Weights of a small GPT-style language model, trained from scratch on English Wikipedia: 10 layers, no biases in attention or MLP.
MLP neurons of a small language model. Each row is named by its layer, matrix (up: input weights; down: output weights) and neuron, and shows model dimensions 48-239. Each number is 500 + 40 x the weight over its row's rms, rounded and kept within 0 to 999. Numbers have three digits each.
After each neuron's rows, "fires after" lists the tokens most often just before its 100 highest values on Wikipedia text that the model never trained on.

L5.up456:524457436453439492442538517537520602452489499522487553471512462537469465461520458551517497576481508466482465551487497411505544469585476483530479537447539493503557421471499465452470412596528518485509544558466561555533392563522491480527496538512536524461454457462485466566476503474533518562490455511500530523567471475448531448532513496551498476449421509492464578462483496505519518504431419460441460531462522520495486526530480515512550483492539477422523523524520444543434465535519485454528477504427489453509452523513517495516487503492549457526559587434526529460477522482524506525
L5.down456:470512459453519503532479497476493566533486533553527477527484461572569466529510521550543585523519541555564557535469473486507474489475486453537570525511510528524457542518456520456443488455507472540571467531520499572524594527527480526464528453516476534568504415558507475500532511527458442491508569494494507488463536477566475540507429475555578475495490478511520535508454474485429492503532588579485481397527541467447446432442499524465500476454477503537460493471524486521579494527469488491473450496532480429438469405441487492491522480501455418528506507492518501571502570446449478538
fires after: " H", " h", "A", " The", " p"

L2.up785:522565516525532551441496524496515483486533527520517527519519461461468462544490476468490470483465439503529526546542493535510507473518465507525498467534448562371473440500533548516485554490485454494490503484490533486451561551484446487449493424531557565574498440476503474431466480430475466560472573467546567567525494535517546481493550519527518465461498494486495533445597539468398512507519529492454453463535463530430497517503491477504507512597528526473569575604500406441486501418538482464447490495507510422527485449506526560469488533409514501463466545422499516482525449544558476524
L2.down785:411515473507525516533498577415529517504489514512580397483496446501438488562474477544500559527517544444563449588528501504534453497495480400420546540486482482517548548561551486460494511515468453506448523510533448457454449587529477517479497466447558488533509523483461520467533433515467491529478504499539581472454492531503448455452539522523512542472458485496446424482457548491529532491503538438509500459409474421439488475502565545504483468509474478501509454523505498515476589518482500535516507509522564420528498543447501490452475589510555519493418462487438481466535632484545531526
fires after: " d", "D", "ed", " D", "d"

L3.up432:515504473494503523495518482494513458402527467499535472550517480526500498537495516487475463532535457517502524481507552474535509492486465495428522461523571493588446554462487484538464600509469441489475568446438551518537544486575513492519471596506452469649561500534541465445465492520443532483512457519469485487507561453505548527584521541506482545444485492442522519513507505508456457480500582421491500516531501442453526482411521539474577511567446513474451527513524512490521547438448500509491525479532483464492454513467447444552435432521529506540483526525470532521474488404469460511
L3.down432:562481536527509519486459527543534579528544516466458531496528478483439513463500505617548557481502488526532478502480471451506459522478497535475544482401501487508485500512558509557516537444511521487484513448469444500541490537475559491514515600494559491550485548544509547455601465470441561495479503486496530467507567476502395471531535470474479480423512554477497441493509444457490582494564521469519477503476469484458520529458546469542496534507527496494459487483500545557518503528481425572518514450475539481495472413429503505477502461547477505451558439506550563541529491495517423494
fires after: " t", " a", " A", " I", " o", " O"

L3.up98:532545572482508510620550528535467588503509522540547472492473523510527409561516565516526535518426518523579495506526532473542437520557472474517495491490444444526467418517485456454388479526463515540520477522520472450551504515492472539484483465434462483485387424480536483488512506554488520562491442542522475483512574482563504467465460520539536539507505546472483555453471491504517510512479502412465466547461565437515486503508561474518494551491468464534498588464482447522493499467497507560464450480512509437496576493491510551484448462499525510557414551456519452543529564540470462583
L3.down98:458478564531501511579518432490517561465586493490426514545498476483533497508516521512547524494444516478497572470518560524493510514484485350493545556576562509510512439510500431496562477547527465547519446468460484549474478547490464473477478452557479443570474489516489515507396518441457438477489496496513467489514484506510560608510494470555472504491510453499472447473547457433535535457480510493538498506541447513550468548426472457444525504582413474538526487421428494508475449504588552458491493488528537515543460513534393502540525528503443467514447530481501504499473494555471522561
fires after: " the", "l", " H", " p", " conn", " gr"

L2.up879:483487447500494556452510436487545493520559533432535495552554504439560545463475488479525528520510464476473478473517514557441476463575494508456506516514503573446523443559547487484484490518455461553473560613504483513537499577570486505487577523548527439489478426453482514521544511517518544527501515449496510491495468484501497519547485481485516537527468582538459480416515546544417472593503435496499542561486503494403481505473511441513487484526551522517453547469433477448434505414508550494522521527439508494527503413499488512510543501486471502519520500525538433459383536532525531504
L2.down879:497456453463451532518460569509392484532494495489536547473474471546484455469505572473513487483555517389444489492470501492450489460589536496515495425459498445501516516517482458501556549485501414550505494526542465433469501450498481537512484523536504478463537459493523529523529589533492521381454509474484494534477456476519441397451530544566495490485493479529502478525487448463547492474496496544501443559480545390500471453547495562550478538524491439512555522547513471442552511567516539441485456459423445475455499489503533495564510492512519588592514492522545434545505535482499526534
fires after: "S", " (", " s", " \"", "A", " sub"

L2.up140:560564487501435523464491480540529440500565529489516436527474465469520549456552504572523508489571507455463537528535517500440464492476515546554592559488549543440570508550498539422486489527536494584452420447467470496563487538491469495483489471495517535527473519462496530546499395470509450509463545523513520513413444449497490401518531505423529451490532572484478465474448472519479512468529488517522474472471427489530448558476496488512460549491517522490490536521455470504480508499522502521483483551564429493559522533512555496445471452547481568441499579526560471486543445461484506504
L2.down140:550496426487515419537582572461428514422507489479560494538539494498499456426491435532580398511540511546566491517536469442492502547457457495476452464473561520574537482503557489491468435465536512498421524498519529523513513558467471491497527482460498471473458582496502439505507510476482528474505516535494557523454482483440562521467453517546496481550517502495580551563475453538530463441542468476422461486514521391556391485511479505526497547482485469514491475438484521508466488479585505514542487521483566523528438471545528503534532488500565446535505498516491450526559532514467437495
fires after: " s", " int", " d", " h", " n", " r"

L2.up265:475516450480529534504555505520548555477513547516461505512486505467544416539493489483538467552457489454511610578563501530550464466555528550465520448530534546484538522503458464478528496482501456483481529468491482524465465587500554464449501464507518517483547511468440532435480525464526546486494511475480483543437481531405528518549494472461474496510474589599515477463586468487484483553557489473461566414471473488517464436533516454497526513568522522463470448488488492467470479523514440418454535541487486488505457510505596466493466469567473513509542535472543498464430571521510463467
L2.down265:566511550520469477520483478468514569501521508443447479518457478461482466492470467482497580551569524553510422506446398552520570479452490512527504577474536467498554476479435484506540504532530522457527495513461417588528536471501504520518511424461523453498574504505618529477526522556472523503499487530537518533439524550508557452492505481533534446584501477471499417537459499556479519438630466557543496543473443550528409479510523431454521543546500417455462574490435493561504474503511491447476523493470552498436503530486517491503542474510541519539504457477577496487445485446458489478
fires after: "S", " \"", "B", "A", "M", "R"

L3.up959:594445506540529505476534438489543432424517466458505578455530474411464471514537476472460474516506388517461502544509492478516416516535426514439489524526531441487468499517515505511551496535506415535497459523504510440464518509552482470501440388538507510523527516555494456466501472451492515471497519433518458521556556496549436513449417543479509475516465470448429505552502556542465425485496543500567506518517538454496505437502491502437461450535496540498475520475562509501481500558515535498516514494517473483480470452605540547497499499466559546506539521469517481529451478567521455526
L3.down959:511518437436469592490501419595500480523480452479527503451463543464542497432507456457477499489501505473498559499480426508415464483461542535516415476526459538519514510462463498534504494526517466511532456563507448570503540467430465516463525519546455464545502450595483541566503548552496467465570382508451488515476536555572523461522559459534542501472529525472516474471494499564558518487434479460492517521550530522518492498555452466397477449544516521502473511534495439452465581478520473436463523482500506455470524503526501528489465533560498482421462512487429408529520488585460558529
fires after: "s", " B", " b", " S", "b"

L2.up718:510615497478499493424527493520507459444520533549475497525467492536532417491450561504436542578485457513499556580484492550449482532491478611523447517507443432469475483455565564512454461507541405525427445422491482524521462534521481497471450425504548590430523506481429487559518456491460460445484543528479498551474491422487533501483523472497535523526494530535528466489555476485481443493578524494446498432529479533466473462537548471501513470504549514560412473525612527514509539458553485529508519480503503435469493493545535460489412531501540565485482519468533437522543487519514518472
L2.down718:552491514485521401557478504559588481467460500482530476475415493545504548474536453507486538558503483495466538554483601496473452469528529530456477559537450467476485550476476510509513454518457553512495515465540462500495485491475482570504501567481535477420491432507437503540540565487587480528536529487536488492520500476449459456458482462468504508458459526505483494497489521498491567433520505455495615603469430465562548526545532498470464531557515506526558541532488458447483578412471532456471480500472535510472533544514510457437402471405504438373483521526510473432487493515484445499
fires after: " M", " D", " an", " K", " d"

L3.up304:471516478407486467469563491560457452574439469444531502517531556532476454487509578497475465475555486494399547540481526495546445538495497516468521427528471480533515546497539494477519516513477466539477493549504471541528454592603546466527509492463438509563514488464500555440494486524462515493466572535507536523527524527502465491465522572503497471481422467510521535462533396484463506519510501509409488523533462509556447576574523521533473542469492498540519467519494492548551434585492445530502521478445552503505520481503490552465439457537437432447536522539465503462551519536544495569
L3.down304:529535541474481488516462442500478523433483471449496574460446503543492510469516491549497463513470461447579490490475502509484576429468539535468494481493523529496513527468484529579414462479518528454481556542434493606487510529477495464546464536475451532478480411507398458514528475502500502539505509479553454464541479439497572553424476509476532493502502472512493531484480565522489555430443460548462444519545455511505498529487491452508526511517533499496523507552455578514459489484522596556595404492507440478423537542431445480419482504508526497446490544490463488541527548440510525561
fires after: " v", " f", " V", " F", "f", "F"

L5.up715:532538528463482500531524487521440489515427534507502544533566530550487556517511430514469425401501464506477607518518509477466478522562484493519546443507516469477520486448557456523472485520495497579459443448518472444463468536490540469482479501404464594530501483480487479461534614494470494511544503450524532435558537369463489494507473463537513413467501505504464466524526533471473481593547561507617520477516480500479471489433493481427492473445405528467493567551521523444468498495538501485489517458568502484527532531493519468484469501551452472358556548472546506488508470521451496531
L5.down715:448448517530435504542463532436492536542504451477529440475406487476477468471439540493474510572514551501487491515573506507511471443559596424494568580543469483545442504513512496541485481580547493506438524457522509503525498507471536503488481502539575419451442498484475521528550488523445482442525555551531535501511527465482544494534503542502396497452436511489527540492454440438496455459517480496583471444460585498460448456577451487533437520482564470557479496471499526512547465489532462472502471520473496547561447526474488459581528494530521490476490516579480499507530513484514464497
fires after: " K", " G", " U", " A", " O", " J"

L5.up575:583481464557443489521487506445513517454530535567462532503550523493517507528591512557494542521539525450515556530497514491548483491557474453490490505490515497465431493493492515499480506534479572508381482519402528486500560462534528495475528487546495488534496503578382543394477486507461501500524447490508479460539548597430425465496564521470523545569584489574435438475492500542516451534456509480453505516494482467407468403483499550498471488505479530458539528508439503529457545421458591508538499513536491469454450531522532511515505475517470479516538476454452471492509480475496444409
L5.down575:500504528525474416506453446533509511487536566546534578468574493453503553565517510448493480531531516480490518450476456500464556426431496537507587513496565470569546534489568512493484446453509506578544469542470455472457549476504473506548509507480522461524425479518483441476420524499574507492520491505477529511508415483394461400469478491532509466499581510552434517435404533496533488499442453507542547495508506488486465476458452446551499519493463492508539520467422527577480522519436576424517534535526555527475479550599501530527507578429541558481494486540458535513492464446505501498
fires after: " In", " in", " H", " K", " one", "in"

L2.up65:491515558531481407448622504505540512504516534567536505506604449416569560538454524491488518546473566548558466531503487521474530431533447540473508551481494574482438509500563466482545491517536523492511562627496566535454486498492552506527441476447470557508502483488511519392447516507520469516490514421584457494518511488522509510494519468515501487509491472525487478492499419530507485468471475439507511467454432457462516444462439452448512505490476562528484500528489591486503557463517546536457563475526518498468522427507526521505505525488409415473504471534515532490512545450490457507
L2.down65:553510512448524483516515516567537502513555525467500547505452502447542419518491477439462504515532517497552473513495410483519464503506486480535523503499469460498504560578559449566484493550472465504507611456506495481472465475474507510515551506507489528469449508496499571518482490458520471530468443534516518495509417486529446486442481570482438500422488516557468475477446513485489515517530548554458515454474456581554560555501425510467544555544539461505511489495529505514478500434437567485490506452505537501399537493533482513463547559540422493566519426542550515488503451533517505467
fires after: " T", " t", "T", " Br", " B", " Ar"

L3.up916:519592506505491499492550500551572521462522471482500536570484552510496486501550534508346512443519486472512564481483474466525399429498438518589461424521445550480536511509481518483477501569560410449496495441441518517544476566531513551565489544550424546463479473488520543557499461500575482463475440535541506512506472470495482526513460479513563529488500548451444497479487632452460503487484522489458542525488457515490519554550484492429512543542484493468474559474484525446459526487424506390514542501483557503518548473461543482518486539469539501527549512522560539452550542513485515498
L3.down916:513561491461407565419540463488538553470441490567499477453545503553474557423515541491446508515521506478530500477500529467542487569476542535529525477513544525459558473578521542505456485520555495504429537509528452503512472533543456475511508497566456549461506532517507498406540469513573502587468466542547524501530484530473434463579451471441514493515532438444468432548437451475494427516493541506464490492524482486444438517560404534479536570474506505514468518463497478454425511502464492496523537449529515481558511497475529518527512422451510484503523497478485459512556571418522377513
fires after: " an", " a", " A", "st", "y"

L3.up391:485546477511394528512525510468512435489496444451520518482483476494526506453489505526520489487576432482532505470532490521511463557510467469576460430536499491472488507511533545484542486528530522504521454561520486492473508543569458516477580421529523500436432543494502577449577508475467550483476525477531433519444434479465536534507438510509588484550505534451528505559538513472465413533432527467519538525508442517587452511438485492485579475522516448461548583536486480468478529458462514545514541481627491506502474421500502576501500444527463492547536536504543460502540489488559521526
L3.down391:520511490444484528484572545565479511514449528471459521490493416531515535446501476547534512528473488487592579541464484444529508481477474516517478553495469500497488429512479470535528483504539492528529561536553475461466500467450563467476433514488510496555475502505539521368472447552503541477587504537439499444469529482461544508505522565530508490501530512512434486472465390477584495506543484544526579493489555516543533448492530470470433471544585525447498483461451495461482514489543503552478529472473529545502480508581450533527473507511470478393540468573461481535494536447486486497
fires after: " C", " P", " Z", " Cat", " G", "s"

L3.up161:471552459490511551497459528474491588527483457507439502519480543498505460528522600445475469566482556444454510502472527493498434468524501500501456469479470567528522499497524418512568465501495527464471501567471508432496487529505530530542509491483548491427567521510477455466431499497521411501526470529502455453536491455498467422483551427486456477548578483457466527482560537465497511598485501504423583413523490535494493500541516470527513517592554472483445414501564589534474528539545448501425476529477484509481467426496513493479536545387525482417530509541556509520547411512495515515
L3.down161:531495539532494450477502544506498562477464511447519503469437542541471480515505472495520506480451592492492523495465469550494511440488455456548481512515515484547498504436480525522444518484526545487461516519522533597491615432499528494463598567477503501470458489461510490482513513578474550537413452487489507499503428440472510535521455565444406537544495492559546455495466509475508508465486478510573522549539456500432482443552490481563503497518498519435475553428422564534525455519561533567540480529544528487521464518566565515485454477507544484554507478451473506524523540534515464431
fires after: " U", "M", " sp", "S", " m", " S"

L2.up387:533479449503504526471516496549442518510411470528516482539435456603512531543415442598537549528440530511523534435501480450500451504541548542499455504532507512467541441492591506526552530500503511529538567517507488436509488539505513518580434529543483512555552457467552503550532445493493524509463506420514478513529443445482493452501504531466535474531468487462535542556520515423475467486437461461542477440493515475542524488489409496448466500520485519495500585536392505490564481579524579448541526481512500514532462457492536496518486417509455467457460476492489452495512480442519529502
L2.down387:528406494456496468563532490528483496482552466409495543448376612445501533500541578507478572557544473518500399520573485496491548512528477489457516527508532548486462566577532521449479493423472514483485508484498496501469486506498496555550547466555498527493505529573446441493474490514436530439477503541469528470496535477569490508527500463482510523509475562506560473544468498440464484510581501586453453524531474517525471485522474571492487544466519512517484490526468418478478505447496484481520480526441485488451551476524397505458416520506532528521558539490502516554509574513444471433
fires after: " G", " B", " J", "B"

L3.up266:534523452482488543449638498538488496487478505440562468528493467528520380496487426420505488464450412565539525486494492524476443535489535470490463542495433472525528513519505511522540490558521465518477462505431488556417514588495526529562548563506524504516545508453539455506470556512506476461454531483535556524479548478471604541524484463485436424437471526517489520520463503539463471481440479490493477527518540477492493510580478582538455420476405499476526536522536493537493521526514595518496474454478488497539495460556537483535459504529478467472499523551585476436589490509593525521
L3.down266:505542439486540514516429524444472532502490526514475528497531443488495439531535539533551464517503542458535567477508533449501459518490511517462456517487498532485496570426488494515469435510528503509474466536416511596548495558550505531619501473484481440430522494568553564461554511508489496444524516455519470484491475529535495504495519567550503490450530522444487497492460479425477472502520508507476521479636499512474437522469530403525527537443519484465480531529505493552533497501526487489468494438553516474541511494479488537496597413541554432443394482465544497383552529475474444490
fires after: " v", " V", " R", " F", " T", " G"

L2.up45:553485564516484500444495474514573455505542552443500521527537533498510502489474521517511482503532506489432465477498512565446562455501507455531628477539507516518449507486514458525504494528479485532428556551495509476439476527483480515537521515494499517511488503486496480493511502467467538446485522467453529568454542478499440548553531521517509439488509535500471525408566510571478429463605474478506430501474571474535518473551483467461458562406436553429480482485482532436486474500504506537521505489416540544580496531486639503539443498525465551499503504537461506469442391565488460457
L2.down45:534455526511505473468477517433485546519466438481447444505430541572433532477539490461476429479458453497576522524490417596525520442477497496532550561475548459506469449474459521535443466504498502505480573482507490482519476533444488474503499526505562513440553533461483514458495539499461576446446516459546523456467518547459442537506458501462511466547485505515548496562518488457508509515473493533506488487491453457465460574469490557486469484503573602563514478451486492452517505425485517441486548493488526490520476579495484562555484499494532478499504522493472623561527592474428480490
fires after: "N", " e", " E", " n", "Y", " N"

L5.up436:464522519524396502451548538529488539448503457529457513441513465508518514520537466502524605514490515450538482556525468447538549523481487505441524525455499476417496484509471540553535502577556506542513459523493484427495416545414453461510535491492520519474460506494498581490557519456505491473527486448521470514440494579522496528510514482502476488503531520563487544482563480538505492544506531464516555494438502498476533543451531531501495482460495472415513523591480507528466550456441499481486430489489567484488484501507559486493537478553441483471500529516474467541559385438514437560
L5.down436:501497512422536509475450417529463514509496458498444480548491500483458502496522503437516504512475443535511541520508520419526428541503533526497477517552494566475483515490530475455433451515563539469461565448479465417531525527464537450460454510511446496551525539551481499477411494535518503558595555613513465579566537500428521480523469558571550531447535548533510475460535526445490452473461475514408497429487558539428539529506512547448502513557483468495526514459480504466498514487531509441598564491497496509506468473457508510519435586546548528532500537571559425519504517469526449467
fires after: ",", " C", " R", " S", " P", " D"

L5.up414:497491460479510507501522503467490469459605482567523518408511515532464587485505479402490483501538490476512415556480480484453515538572495445489498571482546505567568527548551524439477489547495489491517507546496495421486453467543480525482482450559509532533505557460494551504465497487531467492435458467525444526459484468528473555444443516537510492525534515486539477564525426444517486543510522505415532554456462554533515513471484408433472548492474428599478462564512516494577515510568497501536524534451487492541517521526522502416529450496579519446548470456585521470434510494492540474
L5.down414:515503544438466487595556521424525469525507482449544505485587542427521525443544514528460568533504563482553488479542490518463484535479510445525426505457436480493533417485537443479473562474564408475518490514498523485540496532458524489503510481524570481552488517408529544490522517460511512498519441471476475482468472525475511490468474535478438546475459398458430510507487529528473541482518484473560440505480524488475418530540582502493499517491526507523503488513541476419568474470513554430459497567465524496465573494494479483526508478476478514568430539533494477544612596566600426508
fires after: ",", " to", "b", " of", " |", " p"

L3.up884:483501491542495481471497527517488471537486544513457463530481462507503510455451511518507530463457494445502509472593458521444538525534530489466531456546479457437546515450507500549486520562531593564471538479516499454529494502480510517524526600423569436487542483461486477432506505525454499445550515470497487591516522481501497415473510507492527490526506554524474484477466440554557452553514506502526441516399407512445524538587558595531524490484467551550553536482439510458466471525470506538501459532520511466592558511388558447519475448540600565491469544496498506507483477480534555463
L3.down884:534477459463474485448489519509481440523518450499513447497454517587522523511481487481507505483512477544582567422533396479543516525498453422496523505614374531495541487536529488574515461553480427436546530486489558449492493537437595498505527487506515537522526598528449507560513579492542509546526474454441498493585488446458502541490463464491461496575429475547513562518455472491533514481481557456496500579508511455478513470491500547467531512532511523489485524533577542461509461499493492467451458429486532544502514527455481463464535451446504524500501497538469499510503558550511501558
fires after: " so", " E", " e", " n", "l", " it"

L3.up721:580542437508531520523586481504498578466538475490521550494463553474522460522464495486463499452485419500462511420537423528553487497525477528507482439530537520496477470559495475526499445426510496529504516500510481501489484540529559469527453481558529497584457537549536555397534507499517553385528483491424498533477516439559473537549537529503470519501489450436477505392533490493557461510501500534471560461510459464524531481491497403425536515476550469478485492482439540479499532513498491489578478544578521511428510435419452489474489523523619514539497534470574525548475518599527460507
L3.down721:485480498459498471518533520487467462507497450578528490498501455543511497487514443436491478579540510542517520472470510512517458507512506480435500481425507539469466507444516471633410539420496535511542518534514552522506507490517433546467435434576573456517496489492514508527513527530560487557527568516485541493505463407442530487453540400458519529535430531565461490516499543540572522551493454491461493534475442505559534516532537488524494511461459458558469524562557582486516485533517549489516409430477444437509512478507474506559523553465471477502564486511486513548484458529489449520
fires after: " L", "/", " l", " \"", "-", " ("

L3.up470:474467528523507471411547526475522474497508504475482485534476541495468499477491510445471467464472435481462547459454554550473522505471545584462505444527450479487505499499516499559575520514481490505483544528424509582411464554484512477480457483619491509541533475582533495396563460487492506435502484477500546505561460464520510552407456566504457479589503517536490532521602492450537390571485419465511543436551508531500500501497469486483518511521524477544516552549443489463474513548411565510545554540562462539502480489501508475507510461517513493523498441494500463496518553545536532560
L3.down470:602521506517466475499504432505491574464535409562560502527478438513442507579615535521554482518505524524486470524518495548494574426479486511523518517436501504517535539574484475526437452492490555527452566570467509473523532418436493462503552481482491517485438541515488462472542546576373412477455477586459522531463489482475578539560488514531462516435472462542550529470528501492502456533476516511528482486537492526474482526445470513508500457462536451490466503492505444502527513558573500518513436485487530503432473420504510450506494472524462478564527466581501438493474462468460436485
fires after: " (", " T", " l", " L", " J", " Ter"

L3.up781:510462505492461484516547495523503478589532490583530484599485546520431560458486464525514443480521456469450521475489533459475489405487482484464484471523503546521487467440566511516535504545521516550471498515483555526479488571535593485471501449473462456540500519497526441506502511505484516446498492448510519552502503410536481428455568501546562514549522548488513543505522531510509466535523538515460465543524429475583514564471497397523523487475550491457534430468523543505388479590511554565432542538437467442552524589517482448504461469547451505467468515494476505473529510581457509523
L3.down781:532514510507565478489480537488479558465511557498452493498573490501504485438462449521530524426492541585477437548596556538454513469486523460476473455420500499554466468492544537433415428516457505487444479423560519562537479544488447516446477469481513522474551554453540497578485541463531435413552496518516550535504519555480451528544504492504476553500531461498508533537527462517533478444507490494459486510503453552461454481524545549552490547521489501449541505452405495498506525602558483476537502570528416526546450538499454510510515577497375514504461518482554494509465522433491591455
fires after: " N", "N", " n", " Y", " O"

L3.up668:557566475436422472495511471516493507559484535483559500568452544544411461538493443484448496518482474504530529546421483443513478465530484518494479493570468553483526530486457531464512553543556534531496540545502515483490462554464524521560525504496454514515447522477459428565493498502567507571526510468507595558545473503534459463496534542452449532483443583491536534554506573435499467437406504452477514478482471471508565517515528526485565454500481499506452458546501523482538409528443482512522456493485514545488470471572497547479502432537561423481557516551484457487572514410511512477
L3.down668:546484509533477524471510493453511559440498494440519568582493460502449462517524526489562569451474487526503481550470527430461476509528518413476508538431467520483507517458476512521470482524499521513441511434520378546455570450500384426497560537546530563540516485540516480533507524499442494494484562568494548507487506478508517487512489496383520480474511523529496462490487545493510477573479437552509519477550466491604528444471489494472538513439517483450518517507451504440412536455528583532542510541532469461480553494499475517468458502497577489538478450425496514480516544556459466534
fires after: " Mc", "U", " W", " v", " V"

L2.up225:530523529503431564532509443499578532510552512515451523450496565576486475463547524518441476493537486441544485488482448490501497504553510534544455462488522514548511575498470510470397409579470501515452470505520547483532540572532515413445513492492534443464584482465493489524523447512486518461528506453508484542552505540509492410500460427575474451493529505502483536552467502513567504499448560506430523504485531541560433540535429550469477507481461524530522497506491538464513504472602518474475483423521466480541471528512545423500491523485568480492490468432482478514464527537490497486
L2.down225:517498464515472490601472576509448445617476564492477479481466474479531503510448518518494443504485469574420465459485536473497548589399424437510540526456536495506570551457544548526486495503530544554497514516416511502484549483486514512438518517482554404497469432491524501461436579536484530487528479509529527466517531507468534550500521582478529449562519467449489528455471490502417503449526454518477420518547447487512402546543509517470506503539490435530557446505580521455427381503528534489582408522559512454519474529495498493543528483495495512420529483513449466499456503547505499466
fires after: " K", " an", " J", " H"

L5.up1:470488449474487559459490474555475538464453454514504501499498560536553515486536633497408466533450435520582533498478473534607483466479468515444504441569516556549479567602558479512495502443486446444556483440508533548565546471508460464478527563477437462512513516453571469502509460514491450488463478505530505504492428490491551540510502501503498500451441503480534386440455539482490517520454467451473456492451473469476522452552502518485546491499491492480549422565605483472469494531523393511524515554520489468496546465478525475508474538474475499525511542509509469481544462465579546492
L5.down1:487528528465484533490563564489533494420449431495529515503607443505558411481443528436502526526508497458482507503502451438543485495490496518470513457480521520499464448434476480493433487486508551515531501546424546498507456492509526535522447555525506510539515495482460592546507496470496489500516586468480495552496460475453591420484510525623476462446470483443446464524444476480520485392511460528548498487550565554486520438530493511529507488489480491578495506503540446446511583532499491544484443488426506483497554526449536519493531512536521547489511552540538490484477485513550510471
fires after: " a", " one", " A"

L5.up790:491498469479503526482509477489554519471450476467577569503509485507446523561552454491437480526491512494549515471544472437459429474455493478508503530479463418446462432502515473499548479505577526542448530553457490482465457523505541497613521488450517453513500466406505486544528452532618510515495469514549478530521615525484523451508452511499466574583569515490532510498426420508495537548463492403537550522512527566537458469545526539543458582493486484442463531505481470558500498477491484498472495521544511493490473513527534462437472437494533414544501492469468505510457475448484552491
L5.down790:523552458441499490454512443486472516468512429514475530525496486501493538493544499480542548556499585555506521476542450550541545497477445553576482530576529509488464584500472485463528453500519478532516461458493427431474506517495499608468461450505507496515492531494511527460527573484529495554521472523522472465505507523496521483418457429554586516484514453492470541468395439521492525483510487506447487525538441529489479580525509466487566485450389546521469481621570471487481531569532552478489535463488520483472433457440496526481525486481479496413545540523540517440540409474563475531
fires after: " a", " the", " H", " h", "i", " A"

L3.up626:503474401496470464497462529499524466539530569478542473464478537497493533505469491512431523537487486416426468460510519498511484465549440479498570450545526558578469503505546508552521487551459545543454518577456544504496516554528464517437521493478481478474512567470484591463506468506518502509534511508521420493497490468480497474493549504468526530468482503529567573440502515453404473520450603507480462570479556483504478518502435527369483457453399573437476502439465547474491549483465458518512523573486489441552473512450428460520535450513472518518548489453463570472484516538488437514
L3.down626:548546491490473492533498427458556514604508485475474527545506550414526512500410557515547580523529476509515516545526495548475447505546481537516520546481506474527535535470445542514501512542511512508507538521565548539484455533534515470527494496462487574582524477430505555513506524564479478480470447480519450505459520515438505513436461496457552453400532504509476465496520507505502579538575503526461530487530591511522510590492454466501438506509524476518463476510441397452410553522551490497452529496365565477532461500497471517535446506505481480548487487497528463553478469481482556462
fires after: " O", " A", " o", "A", " I", "E"

L5.up923:520514507482475510489472486510546501503545460527513559530443556454532441523570489481523479470453484520559487588552489468487519468547516476512481457465456432486528482552505491499480517456530470492544427520516491506554466538496518550532516554437463460455485515469494579531500522535587479585514411417495505473458477394467547539473530460529484451504570529516423473498525451507554459529434495481442493492519441480543505509545477511474530543491468475498466516536563509519434528519534483481524445567463538384541577512495558476460554435498508519465511593509542460497472499523481489484
L5.down923:519520507475466508485430480523504575529458472507483472515552506542538465459585407523496454534547486521544424534514444430460501512553536471561543499472506489483417507464470463553439547447482460530627475502489532526515528526510512488471457492473507532383492532575506498496464507521500565535513500509531468468466533513506581565451509412544576517524417468515454490528461519505581605520507459530523524514515495461505523454554494447499466572497551470478556476519480524461494546416534494465462532377481528475516522483440528503463464482523488482532466521473501529518566513449463595549
fires after: " the", " inc", " for", " sp", " to", " p"

L5.up635:489482493484494540532471476508474532465497462516490526493511550524471464429508474442471536526587478500551562505460380451544471487500509518482464507451534528531540449482499482530547524548522456463558447474469481531436411498533576611461520477556529470456539552529533452527507484477568488556481487514514505485488488484497508436526551464528552579527474557604417476486560470413484525468484518486489568504485456503473508508549443547496509527512459509490557556579528432538425465474462496543439549420490558454531578485567473529517494506501432522529527480546527619448456461445482491550
L5.down635:554642501447538479473559478572452504494454507492475514512444470522442437541493525493525513455580460507479578479460403474571495447526457459543500502550492494523506537505518466483516515538464498492540553559399528475435460551523479485467366442485465573506495478502500501528519447529516475509546483504491500505480498515512447517458499491438548563539495484443415547467546506475485538529522443570486464551547516515518514477418471497460491438528473502527440501535373582554505468545510542502563517457457527539541564525501523555570513510469488503469472507509443451412487457480464488517
fires after: " C", " A", "C", " D", " a", "A"